Part of a small language model's weights.
Architecture: LayerNorm before each block, biases, tied embeddings, normalized queries and keys.
Training: a variant of Muon for these matrices, 166M tokens, 5057 steps.
MLP neurons of a small language model. Each row is named by its layer, matrix (down: output weights) and neuron, and shows model dimensions 0-191. Each number is 128 + 32 x the weight over its row's rms, rounded and kept within 0 to 255. Numbers have three digits each.
A block is one neuron, or neurons of one layer that tend to fire together. Before each block is what it responds to, as a language model described it from the Wikipedia text at the highest values.

Responds to: Table cells and fragments
L5.down291:104153104099174118136178098124093112108181193104137092091140170105078125127100097117116108144117151097154090124105109102105086174135147150147163158163143155123126181093120191154144163206130162120085159097037124136204126112095180132169118105156156191120141126086113086153135129158111161137135196078117133117161156146125172112099085096168139149156115071129129120127146107100109117111089095150179139127177100179115103127099110106085118126097169090120095096074130163077182172097094142163153095148097140116110139157103167132091107164090129166179158107118103154113218115130082040098
L5.down724:127114122210136067096168097128111119090098137121106114091119111128112127189171134119173143141125186145153111121116123108207188109126128098070133121109128184169125144140195176108061135144082152115128134078139065077145164146094145122148145151117063070148124099112164135087119123167184040185108163135109098085077157121150147139147117139151149113103090071143053140109206162114089128166145090139099095097128116096121149165149076157092118118139076101172167135095128153138136084098086125102156177170077108124108160123158170188097148128115144138131171117133139143149194109117128104115

Responds to: Table rows and chart names
L6.down2:136153141110129140138127116118151056136134150072143077073112148098135072110162110122096121126121215087165148158130185053132155170133165136108159156113139163149095130139129086087069154144131167162130174128104157182105093140098128116146125106092172166123115121146140134103123134143097147163222094161153095131141110160146175075135137108153146120123126111085136060158132146161146091153132146153097136191171099127121101140166098121160052088172089175082157094095151114069150181151031131160088048116130120114154134162161068131142114114131151068113111141087104122129149086158162172096
L6.down54:109129092104090090123153163153148143152117063109191161159063082077114118109143127158195163141040087139136160134201102137130177119195152070120151148100089122144152141103123130199120146060103136094157138128168173116106114070157129187129100128174115100062151128106150060132134155151149111109107139135181131152223118175137110156135134130117163102138126111079108139191104140129107142170114077174106116143113146084150131149155165166164130092124102109100107180133127135144141096180159161104044119124120074106112122164097103136172108107180049130154140121128116143099117123137122085116
L6.down127:075139116146151096153145113151129123136134114136208088154117165068215168111094124181160124141107074117082143104081138084133161142150138101096153146149042122141129122130155128105121080143146125137104151167142166082140108147135100061143140120085149074102164145101136151128130095213044095094134158131114113080124139130128117061209132177094112069155114124032111148131202125162099095139133106090116118132209086154079128130216134142116219137123151146134152125184171128124118134130137096179123145161119137112143138155120113114147139097152129110138154136091105105126120101126165139103
L6.down319:174114109091079143125135130145129104147082104151092154114125175147087118163183143147187199127071061097098160140154136082112154206156187077110140112170099103127103100145127092202137112178139112127144116122115129111104143141167128157136136136159078104081166129139134124125100056146148137140136100137102148106155118087159111136113166099138095134128134146111102132133198083096144132147158186138106098091124125097170123155083139157156129103160127170083163151107166135176123102156115137141137113080121127109087104228133110097113124089177075093177184140128123034145111129074216080077
L6.down564:121103205107153169092108167088171099102124055143102169145081183121128161069134087149163066113112143112163179086113112093130133113077102134112117098102103150141133128096068145130138128078088206141124141153141071129139123156147116255105144164117131097122122179192158186129109121159153171164136160149151121132062108116110104119137128165121172127081111158108125100174129185140069182111125121111163111113137146169160155101125128102110129105089148106126094146138118100133081132104093165124097140141128146152106175181091130101110107116154131128081180106119103117064168082184141105159
L6.down647:089125156184103132091149106114115101144163139122080179150039128134163141107173130090106067144124116100186114173173141138178122094148161110110109160125116126114130118123192175164133115084098153162169117146130148105132118133147128185149139169168154067123174108148101169134128106092111181103096167088179178118121091153127166144150063127125098141193090163169192132130126162076145128072112128146118134096113087075086117095144119128163187145129085125118142101103094148172125149133115123120118084120031196127136080153203070131054104119121137122141117117173141105095116151148116072072
L6.down763:154090120142141082098146150100150136080136109158114141088142136148166156080098083066123137112110157199163149132163073143148116099131165179148104114093129123140158180130109152126166182062113080092108132145192140131126084126146116169135090148073145112179117189111152060153127077070090104087202187147115142150094157121086132211107139121101048115121128141180094150175093195139129119124175093109157127123153132174153112113124085142101114114134104201103143080169118106088134059114106114122107089148085129105115111122057130121177160138146132165106098148152134131158190143131167150128
L6.down865:143188105134093165136160112112153116156123081120051140096157112092064151075099086173129109159094119108133128107149193148154145153148194065172105085138081122097148184156129144102153107063160172187113140141124108108150176124163098104131112104135096163133075141123142161084115080148139131172114125100106103107111153136105108115126108118118079212124156144114197192070171075159143121069131156116116188111116104153118116135120136158073112122135102157143088164139133119114139153082148191136184086112170036119151121130155147092108068160143192142135112105176122159161157147119092108093

Responds to: Pre-name position slot
L6.down13:097058133159163150153083158112157121101087115176153111128116141187135131107122095133147136174143172069167128125108103111125105098082135091099121105120134174218144155127123101105083143137124191116155142177200188103124132111212138102135121103093082118131139130165170100087142185140197098127143191181110127097185162075091149149193084112086168126101110118110135112169099113132141106176140106140121108080178103091111139178120156108141129143078194095121076132160110136137120133077139135137092110052095111102136114134124154116123169109162074125124144169066071090175159087148142115122
L6.down97:090156161157101137099158159131131134065099135138103108090109121109132112171165117148137103135062143100108167099085125091153133159098101113095163109147137112118096150129126068166121170145176096136177143148178103111162129136111153192121133113095125141159103090162105081132174119171140145111112149171159110208128107136105150074176090117109192119077126191179171071102049125144167150160165158099169134062155137131151112118152129115231084142135107130129143089078075129111074109104100102176193066192125137104123130140190144117130180097182110102090108103125092132092123125159129104104
L6.down177:141118165121097155158131118119086094095096182131130079116122148093105147149136120125132148129098091090178063165108127151050134199121135174156140133138102123105144140140104076113135127139155146091195155130093154160152120151097132109115145075107093092170136141146113154087154155104207088130150098176121143140135095113119179232149131103142193148134090159044116160175155130144115127103170169097046133120108068159100102118164176088122144115074119096131146169104169104149119156129134131148116080110087116103122119094153133164175049096152085068145172151087177141132158117126203127138
L6.down221:108073117146169190091154194165109108127060179122100116095089069118113128058127102105106142142109110088201078148056161098137133161081142147115112155148086090121097149104086170121143098125152151128139175164115109115154115132120148142081169132102101103141174086155158125163155147125243168152149142171143132152076127123145144143108081102139154167100081160128155203164115152107070153163122168129125164052108118127159110112146170114131157142063156086081118158140136114209077169123120118136150085079142083140100168096110112128139162133132112106130179108134161179100120118136109114139
L6.down515:122061144092115131123131168119108127124102145132140137078099135085109156131127111085145137052122143148121102208117139087190204115131118132139134136051152140116176158145089111132112119094101077157130173141111116181124147173075102157102110145125082116137170192145110109068117126162135149199121157133160134131097173071122122181168101122126202154100078155168122106091070149143110149171101137100197203079163080140121194119096112125159127110135161142117126130118110125125098128123145112142107063230137104114085189144060102148104082116179174113102122144149113117136149095108124119121
L6.down534:169121021087137124129132119096080171179143086200144155139122119102153126138093070105103138127146136125142109115108105136069140108181133162140109082216137092160144157152188129139107138162095102151100187128100105135094124136123117164146151122096124104090139126085124115120130104108163127150097154154108076096210131157128095082141078139173176094103213151157174150096145117155116112216133092107087143151111095072119103135127124128095139128131096160082137094114143153086138220077113099185116114120106154214156135183133112146108121142039136174122148127151141134128152125127097130143
L6.down802:132081121129145123163141167144186122089098114183120146176152172143136135149148133123135146076132066124169134129122166120112096145103201073084168145133112136128104153142096153090122137092205138120137136072167130071101142110128135143122128104115160131141131131179125131141199063128219138105161113114134075139139121096088103166181091085120105138106076182107123079155099152128107053125167142115096165039181172116154121141130098071153119108097113075128068181128113127111176115156155095099094155085063119133169093164121168196125102130183115113144177176108125163122111126109165136096
L6.down921:136112140155095112090194122132091104096193111133192178053127168084143168115121128116183129104114154122078104115100122165173146146118074204118108104092179132100128089154134144106169126120115187104116147214131177118149140132104105098136080124129147147155105184129098053071141154084111139170096161188062165114127107127170132105061093153102127141118187148175113086091111136166114156075151171129107093114113146162183135117108160136116078156129156132098150086111135132152090109107126138111152098165105163120107085131147127117130201061153064136156155133109164141153080103120169126181

Responds to: Wikipedia table cell punctuation
L3.down5:107161088088076110107107117154124219119094138121174158099098159131137128096162100070158072109196098105088175122152097087154167129111138132110168154127130149095153130075159160097121114135114094127087118163172136116150145129112135130088083131140185145165111157103130196113132142118124159088183107144134157170121133124071160157128128063154156173134163119174115204174050080114132114097176200097144092071123131134172147138118130165142146131123058106139114143148081151110140103123088179116165138115121115170079097088153098125086184065089138129127111082121191154194097156135138084138
L3.down271:157129141112108048147120088137092112094119133100183133115112098120126070110130164150184089127094145170112160074119175161074129106151142146096230110190143107122140140147062115132091128099153144189109190169067124154155120152099122108107136084114089171118121063131150177150110097100126164160168111116113118133108105092177126143158105156122109126104107114090120124095087163089115144130147120098154129144145155157152118134108062207091133123129089171117096102171118198137132117170163135191134163119144132078156125200126131098144091202079191123153105165066121174096081104117158138105
L3.down318:084120197050132135100069107071168104143142185126167162173126092097156177118149156133081152174073132133119123138165127147110116181077161131140175106122064095157100080144102107169125151096074220142142161100111207138144135182161094088160148108142146125188118127173157153124112075121075154120110129131097145099137114096168119057126139105136131144158096158116118129100168137155120097111128175095107172112142134134113073173153197140110145109162091153161104063100077117084088141117152137171115078077184103131119162170130130156091113137117126100127189144126142170098122095119138127092
L3.down463:136125156150091090096107101123153147130154168191096073155175095145127069068152111090119100175128156151096118103136103142100147112117136118136083120133072184076109136135085100124185088117136171155118104192107116184072115165102147102088160126072112116182231128152103181131131121122111157108181146107114138116137169080138132102134190162170107121150185124084118120163152108127149178064120172106166124118134134192140148132069131160085139119122090096123145191108141091182138100058170117193082152113167108116177134139107090134097096083144128117106087056141149149107104155130131128121

Responds to: First part of names
L3.down41:111115125090154065091110117175115117180138153080056132086143119157133171127105146155158150154134122115167133097131123151101151180094128133113191152124139114132097081146165195131100102146119095141157138122145149140144142146165050107181087115103110184124121135147111151111098079145136109120109107142134065170128122110078156079165097125104124077122134097214127160131110134082058152103138145121095129127135165090143117165183181128123154090167157073111031134141114139183090088145088132094145150125084192111090071052204144118117126106178156155120149211143126161178128127111135124139
L3.down449:112138128160114102101094196164131160086095135132144145183168198153127107163125147084119111175154178085132177116094140217127102109098134124108151167180120125090162169129149076184136113152161158147128146163101078108090168116148087096160114125125090126163152097136126179134053154116123112121133102131136109146044139129079085114177147133142139099170142059172154148109107162059134112136152125067095105078127109127150117140082090142101120112086141112114081086135101140163101143114098139116087131140193081133095088143096091173134182134157199175123134141159144134050184157175105143098
L3.down535:118079149115120072129089125128116118084027122131079093125184145123124105089185137142190068071087173077122149149188078154128088146131136176128154068173152133096109143118128157152146070165091165140194123142136140126096138095150114127106146101115092119160209112125140134138161148113156109147113102166089099101136144108095115193151113064091176173089125096061119150178099095215111165140151159130104122107133104142144142144143155107128108131102161100130095149117126109130080091145080155143148114154124090164140161074176151145144125079124202136114159156086113198179163112118138149136
L3.down862:050116098108103073172161197130181105125063158114111114215175159195101187149169063143105163104068070062118095128097158148170096196141152076136139125110100164150113113106160163156104142137124116096179122124138149153114117087121149136112138141122135105106150101122122126129145138141158142095180116107150162163117108144126172088110141132144134137073111089113180124121070158136129125145129143147130158068148177148108138101111149120139116077104156152073154219141091155131105094150058100157117088104134113115173119173097128194151094139177090170081126123134078113156084097105171154122

Responds to: Personal name tokens
L5.down60:053099122154114158132144187092118078054136199123103129098172094124105187159159153140131112147064177094107165139129156102060092124144132196108094127070089163093126129141128089094108124113150141149099182131127096203047146114143091178099116092152177132126155171137164167094094126133200115168159122135099143138172085140110120139156130134127142158135143051139156195106130155088096128097121119119128105170084113183127109120131129133103129091149145084106135161194153139125113124097105119137155133028166118116145077171121087134120096118102148158154126131139178187067132143120168124133
L5.down757:108141110161183159121133192185155115101099146154090111186134116142175171160133135147129192085061137133170137133099128078119121222147167096119067138116080090159114117082036129167085158100164154118197103179100175148113165107072136160113121099123161148174148104182151125109138096095143119087171125087139105131103138128110148108175112115135157117072102187161166138077132113133088102138129091132131132062128104155103112168109106167072129159131126114078115165126145082169067113099170093143143082058152118134134142113121139168100147144148118173141134164155115140091082113125165066110